MLP neurons of a small language model. Each row is named by its layer, matrix (gate and up: input weights) and neuron, and shows model dimensions 16-111. Each number is 128 + 24 x the weight over its row's rms, rounded and kept within 0 to 255. A neuron's up and down rows have the sign that makes its largest values positive.
A block is one neuron, or neurons of one layer that tend to fire together. Before each block is what it responds to, as a language model described it from the Wikipedia text at the highest values.

Description: Non-final pieces of words, or the first word of fixed phrases, in infobox field names and section headings (Area code, Inst-rument, ==Pro-fessional) and set phrases like large-scale.
L9.gate206 [154 173 117 113 139 132 134 137 135 112 136 102 128 107 136 109 162  76 127 166 135 151 151 121 123 164 140 107 134 120 142 137 109 116 156 137 150 127  86 160 108 158  67 125 134 130 126  83 117 125 155  79 110 181 126 140 102 145 118  85 100 115 117 121 109 140 136 125 151 108 119 147 144 107 112 142 117 143 149 109 147 154 186 140  91 124 130 136 152 180 143 130 203 106 134 128]
L9.up206 [111 139 108 132 117  75 152 144  83 102 101 125 102 124 184 137 139 151 117 118 103 136  99 139  65 149  91 138  94 138 138 117 120  89  97  98 157 133 131 140 183 135 117 148 144 133 126 120  83 102 176 149 131 109 131  99 123 148  89 101 141 113 121 125 134 129 137 136 149 116 100  98  83 163 139 159 125 120 149 148 114 122 124 155 133 192 140  90 144 144 161 135 132  65 131 126]

Description: Incomplete word stems, usually at a word's start, that need a suffix such as -ing, -ive or -ation, as in compet, serv, duc, oper, cl.
L2.gate28 [110 106 123 152 108  85 150 128 137 131 154  98 116 115 131 148 121 143 107 129 122 126 107 112  97 108 133 131 107 101 131 147 112  91 128  70 178 147 110 148 124 126 102 139 144  87 122 132 149 129 147 180 130 137 131 143 154 109 104 102 126 111 127  90  99 142 156 140 103 154 116 141 117 115 150 191 168  89 150 156 124 116  94 124 133 126 137 134 159 141 131 109  79 141 120 140]
L2.up28 [113 123  85 127 160  81 180 126 118 141 148 106  89 144 145 135 137 122  96 117 129 136 123 125 137  92 123 106 130 111 136 142 117 104 115  90 154  96 117 152 147 136  72 143 138  81 135 125 155 119 128 164 107  95 127 125 154 127 125 127 134 109 118 127  72 140 166 153 142 112 135 112 115 156  99 138 203  86 100 118 159 123 113 128 135  91 160 137 130 134 102 116  86 143 100 132]
L2.gate113 [152 108 131 111  90 135 132  91 147 106 107  83  87 111 115 150 166 149 111 108 107  82 118 138 110  83 168 123 186 129 117 160 137 135 115 115 129 112 160 138 142 138 107 159 151 148 173 141  94  99 111 115 137 154 137 144 156 153 114 141 152 141 150 131  93 175 100 153 128 130  90 119 111 104 122 145 152  87 116 138 148 120  88 153 117 106 127  97 135 126  99 130 167 132 120 106]
L2.up113 [ 95 109  79 175 101 118 112  89 140  96 116  80 127 178 129  94 138 158 127 135  87  90 120 138 152  99 129 172 172 132 143 133 144 107 136 153 105  98 108 125  94 103 114 149 130  76 170 123 132 109  91 125  77 136 119 140 113 126 162 147 123 164 122  80 127 161 141 132 119 120 135  87 115 146 141 117 149 121 116 108 114 136 101 126 139 114 128 106 121 137 129 121 143 121 136 105]
L2.gate236 [139 115 130 114 109 113  86  80 111 131 127 136  96 156  73 173 143 141 132 139  95  93 150 154 158 138 155 128 169 144 129 106 121 103 139 130 124 151 127 127 153 117  92 183 114 114 159 117 135 121  99 112 112 103 115 193 134 149  97 134 173 111 117 118 135 134 111 146  83 116 148 154 137 124 112 157 160 153 110 157 146 104 132 123 113 143  96 150 122 116 127 161 140 147 142 118]
L2.up236 [128 113 133  79 112 134  90 139 154 114 123 145 104 138 123 124 153 111 114 117 151 144 116 134  68 134 155 126 108  96 116 140 146 122 153  89 163 141 124 108 156 119  96 171  92 137 117 129 157 133 149 129 144 142 184  97 117 132 105 115 162 146 177  64 152 144 157 119  87  92 131 104 157  87 120 124 180  95  58 144 147 135 152 126 126 132 125 169 157  84 127 139 138 130 139  54]
L2.gate411 [127 152  65 103 136  95 134 153 142 149 176 115 133 111 138 129 171 185 139 140 104 112 139 162 130 113 145 126 124 121 158 135 128 105 150 169 153 139 147  93 157 126  97  95  88 122 145 153 137 116 115 165 124 171  91 117 146 113 138 141 134 140 115  74 122 121 117 113 110 122 121 181 135 130  81 138 117 103 151  90 116 140  92 135 156 122 135 126 136 127 121 125  47 141 122  94]
L2.up411 [164 123  90  74 139 102 124 142 115 145 151 159 106 116 131 147 155 167 109 146 134  89 168 139 135 135 174 120 125 114 183 162 123 136 117 140 132 141 122 112 155 133 111 136  80 114 192 118 111 114 108 137 115 160  99 147 119 110 123 153 125 113 144  80 130 179 135 116  93 106 146 150 144 112  81 123 117 111 112 141 126 138 126 117 188 158 122 114 150 104  89 109 107 134 104  82]

Description: Fires on colons, dashes, minus signs and ampersands in infobox or table fields (Coordinates:, −1.1%), and mid-word -ch pieces (Mech, Dichlorine, Massachusetts).
L2.gate184 [103 127 138 112 142 151 174 149 135 109 166 157 124 121  92  92 122 142 125 160 147 135 138 143 104 114 123 124 108 135 151 135 162 104 122 152 116 117 178 154 132 143 150 148 113  92  95 148 117 117 115 121 137  61 141 159 116  94 133 113 138 138 132 124 118 111 127  94 148 142 104 133 108 126 113 138  70 130 144 139 113 119 133 150 118 191  98 152 123 124 116 130 114  90 139 132]
L2.up184 [113 119 150 136 112 150 155 137 100 124 117 177 140 115 122 128 114 107 173 145 132 123 112 170 127  92 156  96 112 111 118 145 133 105 109 126 132  87 143 125 121 143  99 120 133 102 105 124 169 118  94 106 117 111 123 122 151 107 135 138 115  90 107 128 116 143 107  98 121 157 127 162 138  77 135 120  89 108 122 133 161 120 104 143 100 154 137 152 129  93 132 157 133  90 143 135]
L2.gate392 [109 136 148 153 110 109 105 137  99  65 139 144 133 156 120 129 110 105 131 123 120 142 136 133 100 109 103 110 118 122 147 133 110 168 154 114 103 124 106 143 153 162 113 122 111  79  94 140 118  86 115  81 115 155 118 149  95 145 109 139 108 147 158 104 114 139 112 126 136 154 127 154 148 153 146 119 122 115 154 104 126 152 143 132 122 118 111 136  94 133 144 141 154  22 140 149]
L2.up392 [ 62 139  99 112 129 126 108 156 138 134 181 135 101 164 158 136 158 124 181 169 139 110 138  92 147  97  93  99  89 126 142 123 111 126 157 115 125 154 140  84 137 103 150 112 119 115 118 118 121 120 109 117  99 138 130 131 102 147 144 138 148 121 124 131  99 179 140 102 112 105 130 124 125 143  71 179 148 125 138 129 164 130 148 134 147 115 119 102 118  86 120 111 150  90 142 125]
L2.gate404 [109 168 129 141  93 136 161 125 104 131 145 116  76 110 169 124 172 116 134 140 109 135 139 172 161 114 139 116 126 149 148 132 120 113  91 111 107 111 116  88  98 120 111 100 141 118  99 130 128  88 101 144 103 101 137 125 173 147 122 144  81 100 127 114 133 182 127 156 102 145  97 163 145 135 109 103  74 152 120 135 166 131 115 174 123 123 135 121 177 140 164 142 123  94 107 114]
L2.up404 [104 139 159 141 126 125 116  96 121 167 170  97  95  68 131  98 124  99 106 142 153 104 134 165 130  99 137  86 124 141 113 107 175 128  63  77 131 142 110 102  83 123  98 130  82 118  92 160  99  87 142 112 117 133 129  99 145 127 131 137 115 131 159 114  98 153 124 156 133 113  77 135 122 145 152  94 115 168 111 109 144 137 128 152 164 144 113 115 164 110 147 127 132  90 171 107]
L2.gate437 [122 123 162 104 110 154 172  78 122 119  49 142 145 131 113 102 116  87 109 157  96 161 117 157 122 117 140 131 117 175 126 143  97  73 176 157  94 103 156  99 130 111 114 165  96 104 144 122 140  97 139 107 125  86  91  89 142 141 132 131 125 118 134 100 151 124 163 108 149 161 179 147 136 127 142 135 111 137 104 129 155 117  88 172 140 146 124 127 160 107 110 113 142 107 127 115]
L2.up437 [122 152 131 151 129 124 121 143 118  95 122 135 150 140 127 117 116 133 107 134  73 108 138 123 118 159 208 152  92  98 143 172 141  94 120 151 122  93 171 112 136 130 152 174 133 136 151  91 106 125 120 141 136 130  83  98 140 122 137 103 123  92 108 123 113 101 110 127 101  98 160 146 149 105 130 121 159 109 189 190 133 126 135 164 148 161 135 110  71  96 128 119 153  62 101 117]

Description: Inner stem pieces of words split into several tokens, just before an ending such as -ing or -ed, e.g. w|rit|ten, l|in|ks, com|mentator.
L5.gate61 [139 141 122 168 148 127 149 118  69 144 116  93  95 170 133 143 199 113 134 144 101 107 138 125 144 175 150 147 115 121  85 164 108 129 132 125 154 179 142 171 116 155 130 118 127 159 186 136 147 116  97 120 112 134 126 141 111 146 113 148 161 123 108  93 134 155 103 100 136 115 131 162 142 109 128 153 122 127 130 137 141 164 159 133 165 112 135 126 131 136 134 126 151 124 102 128]
L5.up61 [126 106 117 123 158 145 154 165 146 130 140 157 147 110 102 134 160 131 123 112  82 119 124 101 149  95 108 114 117 131  99 138 137 126 142 161 172 119 160 168 126 121 106 163 140 121 165 139  80 111 129 119 126 170 125  97 142 143 135 133 194 142 145 156 107 124 143 148 103 122 137 141  97 138 149 174 105 140 127 116 105 148 108 123 158 134  95 108  73 129 121 146 119 102  84 137]
L5.gate348 [114  81 157 146 111 108 143  87 105 160 143 148 160 163 103 107 170 124 113 142 158 122 141 129 105  91 154 109 122 142 104 118 104 167 155 107  95 144 167 114  95 132 135 151 107 112  90  97 118 163 103  72 139 152 146 126 121 143 106 123 121 178 137 150 103 129 119  90 168 136 132  83 111 106 137 111 155 139 121 102  98 122 125 120 109 162 148 138 129 130 160 131 135 144 129 141]
L5.up348 [135  87 100 126 124 104 115 131 109 159 159 154 160 174 102 124 129 135 132 147 160 140 144 169  79 101 135 119 130 101 126 115 129 166 125 146 168 143 163  97 128 105 120 136 102 116 108 127 147 165 116 112 150 110 143 110 150 154  92 111 161 155 128 134  85 142 123 139 130 144 156 131 151 111 163 131 145 122  93 117 122 157 106 127 153 139 131 174 152 130 149 117 118 124 108 104]
L5.gate406 [102  89 102  93 170 117 123 134  86 146 157  98  75 134  96 100 106 155  87 132 166 123 138  82 126 103 141 146 137 140 138 135  80 142 149 161 101  94 110 118 107 141 131 151 142 147 113 121  76 121 117 141 113 131 157 123  87 170 117 154  91 124 116 137 104 142  95 140 132 131 136 117 117 140 154 186 153 149 135 155 127 137 108 139 112  81 129 114 113  96 145 127 170 122 115 119]
L5.up406 [132 141 148 114  83 156 103 132 145 116  93 135  63 130 127 143 130 163 180  66 117 129 147 136 101 146 143 145 142 140  95 110  68 145 142 125 135 109 167 129  89 126 125 134 115  77 133  79 108  87 132 145 142 117 103  87 135 121 119 146 108  95 141 105 134 112 118 114  93 136 139 136 109  96 130 170 110 125 169 122 126 112 103 108  61 196 139 160 121 145 119 147 131 143  66 149]
L5.gate501 [ 86 151 113 123 104 134 149 113 143 137 129 137 154  93 149 158 183 113 133 180 122 160 165 114 157 143 139 149 139 144 128 112 129 169  96 114 140 145 149 154 116 128 108 142 146 134 134 128 130 112  93  98 169 127 146 148  85 157 167 120 105  89 109 130 136 133 144 132 170 138 123 132 164 131 136 125 189 147  75 156  86 139 129 133 120 127 110 113 114  69 137  87 147 106 124  93]
L5.up501 [116 162 138 125 100  64 113  81  93 146 137 109 160 126 140 146 107 153 151 128 156 154 120 149 135 103 125 103 165 107 134  90 130 134 110 141 136 141 101 154 153 117 126 163 150  90 114 121 118 135 112 161 127 120  90 125 135 137 157 117 115 163 152 111 133 127 127 160 148 155 130 143 123  96 131 111 127 171 146 103 109 179 132 134 133  92  80 146 105  96 177  92 122  97 127 115]

Description: The period in "No." and colons after infobox field names like "Running time:" and "Mode:", plus mid-word fragments (mat-ter, elect-ron, ac-re).
L5.gate55 [ 90 105 102 115  97 135 150 168 110  99 103 115 153 185 147 167 115 138 156 128 108 112 126 126 140 124 133 148 172 137 130 156 141 164 163 136 113 114 161 134 143 116 142 136 122  85  99 116 149 147  86 139 143 149 105 114 109 179 105  95 148 135 141 139 110 147 169 110 125 155 125 126 105 102 129 117 124 110 181 152 143 143 100 109  89 143 136 139 140 132 103 144 159 128 150 114]
L5.up55 [111  80 102 124  99 113 153 129 124 145 129 107 172 140 136 129 117  83 126 128 118 106 107 153 126 111 138 156 138 147 107 115 123  85 130  66 159 145 118 118 123 175 136 172 108  99 110 147 145 104 111 128 108 127  89 113 111 147 133 128 157  89 122 162 116 135 140 136  94 192  87 127  95 128 113  81 132 120 116 168 120 153 142  98  92 122 130 115 131 123  98 106 122  79 150 132]
L5.gate339 [105 147 129 112  99 141 125 127 104  97 171 126 160 127 105 154 171 118 170 128 149 106 135 102 122 115 131  88 117 187 102 104 167 146 128  71 116 164 119 130 119 143 124 136 153 133 122  65 144 126 115  90 148 113 128 113  71 141 111 124 100  93 125 100 146 119 149 137 114 122 113 118 142 103 140 160 117 110 152 146 134 165 106 102 145 138 114 110 159 126  91 175  89 184 122  87]
L5.up339 [122 133  94 135 174 135 110 150 120 103 132 117 157 146 120 118 151 129 185 122 158 123 140 149 140 132 144  88 132 119 136 139 106 146 129 168 138 195 104 118 102 172 134 138 136  78 128 124 140 120 126  91 174  86 128  91 110 130 110 118 166 153 129 178 116 136 128 117  90 137 105 120 104  75  89 155 179 110 140 131 106  97 102 138  97 154 128  69 132 122 134 130 127 159 138 143]
L5.gate437 [151 110 136 121 138 145 134 113 129 107 146 170 152 152 123 108  93 133 145 127 138 102  77  85 114 145 111  96 176 137 132 158 139 153 133 109  99 171 129 110 144 145  69 163 107  63 124 140 142 147 201 132 117 150 167 101 120 138 128 128 115 116 117 143  72 100  96 122  83 143  96 121 130 151 116 140 121 151  94 144 154 120 148 127 134 128 107 116 133 102 173 150 149 136 128 127]
L5.up437 [113 133 134 171 135  89 169 115 123 159 107 156 150 131 173  90 146  95 146 140 138 120 128 160 139  88 155 141 161 143 118  97 131 127  61 143 152  90 157 188 117 106 146 113 117 134 155 138 103 107 111 112 119 123 106 124 143 134 123 131 183  73 105 102 118 165 134  87 168 127 120 138 132 152  95 107 144 153 131 136 145  93 126 117 127 151 153 147 127 104 158 134 162 106 113 125]
L5.gate502 [131 144 132 139 118 124 141 147 122 155 126 139 127 150 132 109 170 128 172 126 158 169 112 109 102 122 137 148 155 123 130 126 123 126  85 165  88 134 160  95  87 113 182 180 103 124 117  99 157 116 103 165 131  75 131 116 122 129  94 146 109 101 115 168 100 144  98 106 114 166 124 125  82  69 134  64 110 124 123 132 170 110  90 133 135 204 150 142 168 115 119 125 149 118 146 145]
L5.up502 [119 152 122 122 136  90 131 162 101 162 103 139 127 143 118 143 129 110 172 109 141 111  92 102 115 133 125 147 118 124  96 127  93 123  94 144  92 108 131  91 116 104  94 163 106 125 135  86 147 110 139 108 112  50 136 118 101 110 123 146  96 105 118 162 108 176 136  86 169 161 117 117 102  81 113  90 102 127 114 111 169  91 104 158 158 167 153 135 174 120 165 136 163 107 162 142]

Description: The last digit or digits of a four-digit year split into pieces, e.g. 19|57, 198|2, 200|7, in dates, discographies and filmographies.
L2.gate30 [131 151 140 139 111 133 151 109 169 151 131 151 125 152 117 135 170 177 130 121 142 126 146 171 130 124 162 130 119 131 142 188  99 141 151 137 103 109 168 126 126 139 138 140 113 167 114 113  75 137  95 140 145 115 148 118  95 171 149 122 144 109 159 159 105 115 118 112 141 157 104 110 144 124 202 114 138 117  69  83 103 152  91  94  91 150 154 115 124 150 137 124 112 182  96 117]
L2.up30 [ 86 157 111 158 141 149 150 133 185 121 152 149  85 126 120 127 151 149 116 100 148 102 136 179 136 129 142 142 124 127 157 124 104 145 149 115 103 122 143 132 111 144 147 126 168 100 167 110  83 150 103 113 145 139 129 151  91 176 110 150 151 142 174 130 135 107 138 102 160 150 150 132 115 106 130 157 103 103 101  88 111 142  86  97  85 150 190 112 170 171  90 106  91 151  88 137]
L2.gate336 [120 127 104 140  94 159 143 102 153 143 135 114 148 126 137 105 148 109 141 111 125 143 107 121 140 149 142  91  86 125  77 155 126 117 137  80 159 110 133 107 115 116 137 121 146 129 107 170 156 135 141 126  83 135 132 152  80 180 137 137 160 151 108 133 129 100 154  84  76 106  85 116 120 156 187 134 135 124 110 118  81 109 163 141 134 119 150 112 149 162 112 105 135 124 125 121]
L2.up336 [161 126 101 140 160 140 136 151 109 118 120 171 109 134 130 118 102 116 109 111 149  63 137 139 142 152 153 174 123  79 120 154 120 152 109 209 101 116 132 103 100 122  94 149 156 164 146  99 128 126 126 133 134  82 152 151 174 123 105 160 133 109 146 148 147 146 126 157 130 114 115 104 125  83 107 168 128 152 105 115 154 136 117 118  90 113 116 107 149 118 144 163 113 158  75 148]
L2.gate453 [109 121  95 156 145  84 141 103 160 123 111 117 181 152  98 154 149 151 139  97 159 124 116 116  82 116 125 150  63 130 133 119 161 124 153 113 105 142 135  99 126 163 144 117 113 173 128 119  90 126 133 147 171 142 141 158 112 140 145 137 135 160 117 130 131 133  85 156 156 119 114 124 133 158 147 102 110 120 106 129 115 123 109 115 134 113  98 132 150 166  87 121 101 112 108  72]
L2.up453 [125 146 126 111 147 126  98 116 144 105 103 155 111 145  78 147 196 140 129 132 183 166 113 125 106  73 168 151  77  89 108 113 145 153 160 154 111 169 139 158 132 140 155 156 117 171 162 134 101 137  83 107 161  95 175 154  73 135 172  96 100 120 127 130 114 145  93 124 108 134 118 140 149 137 158 125 156 120 115 136 137 155 126 104  91 127 106 104 120 160  96 115 135 160 125 112]
L2.gate501 [136 175 121 121 125 176 101 136 151  71 145 108 121 117 113 122 102 126  97 127 135 130 132 151 170 120 126 127 130 139 107 155 109 140 165 106 142 205 146 116 131 120 146  90 157 152 132  76 147 124 122 107 121 109 117 112 124 114 120 104 125 152 109 111 137 125 136 148 117 115 137  95 124 148 127 135 158 161 156 117 132 130 117 126 134 100 120 106 107 166 169 110 145 103 109 104]
L2.up501 [154 143  98 124 148 156 117 121 138 157 145 107 138 128  96 119 104 123 117 113 159 146 124 130 140 127 152 128 169 156 113 182  89 114 123 163  98  83 137 125 109 130 125 133  69 138 126 146 147  99 197 161  95 116 127 115 101 171 126 161 167 150 129 151 111 163 151 116 130 119 104 114 146  98 169 136 197  80 123 114 132 107 137 139 128 117 175 113 136 152  92 147  98 122  96 136]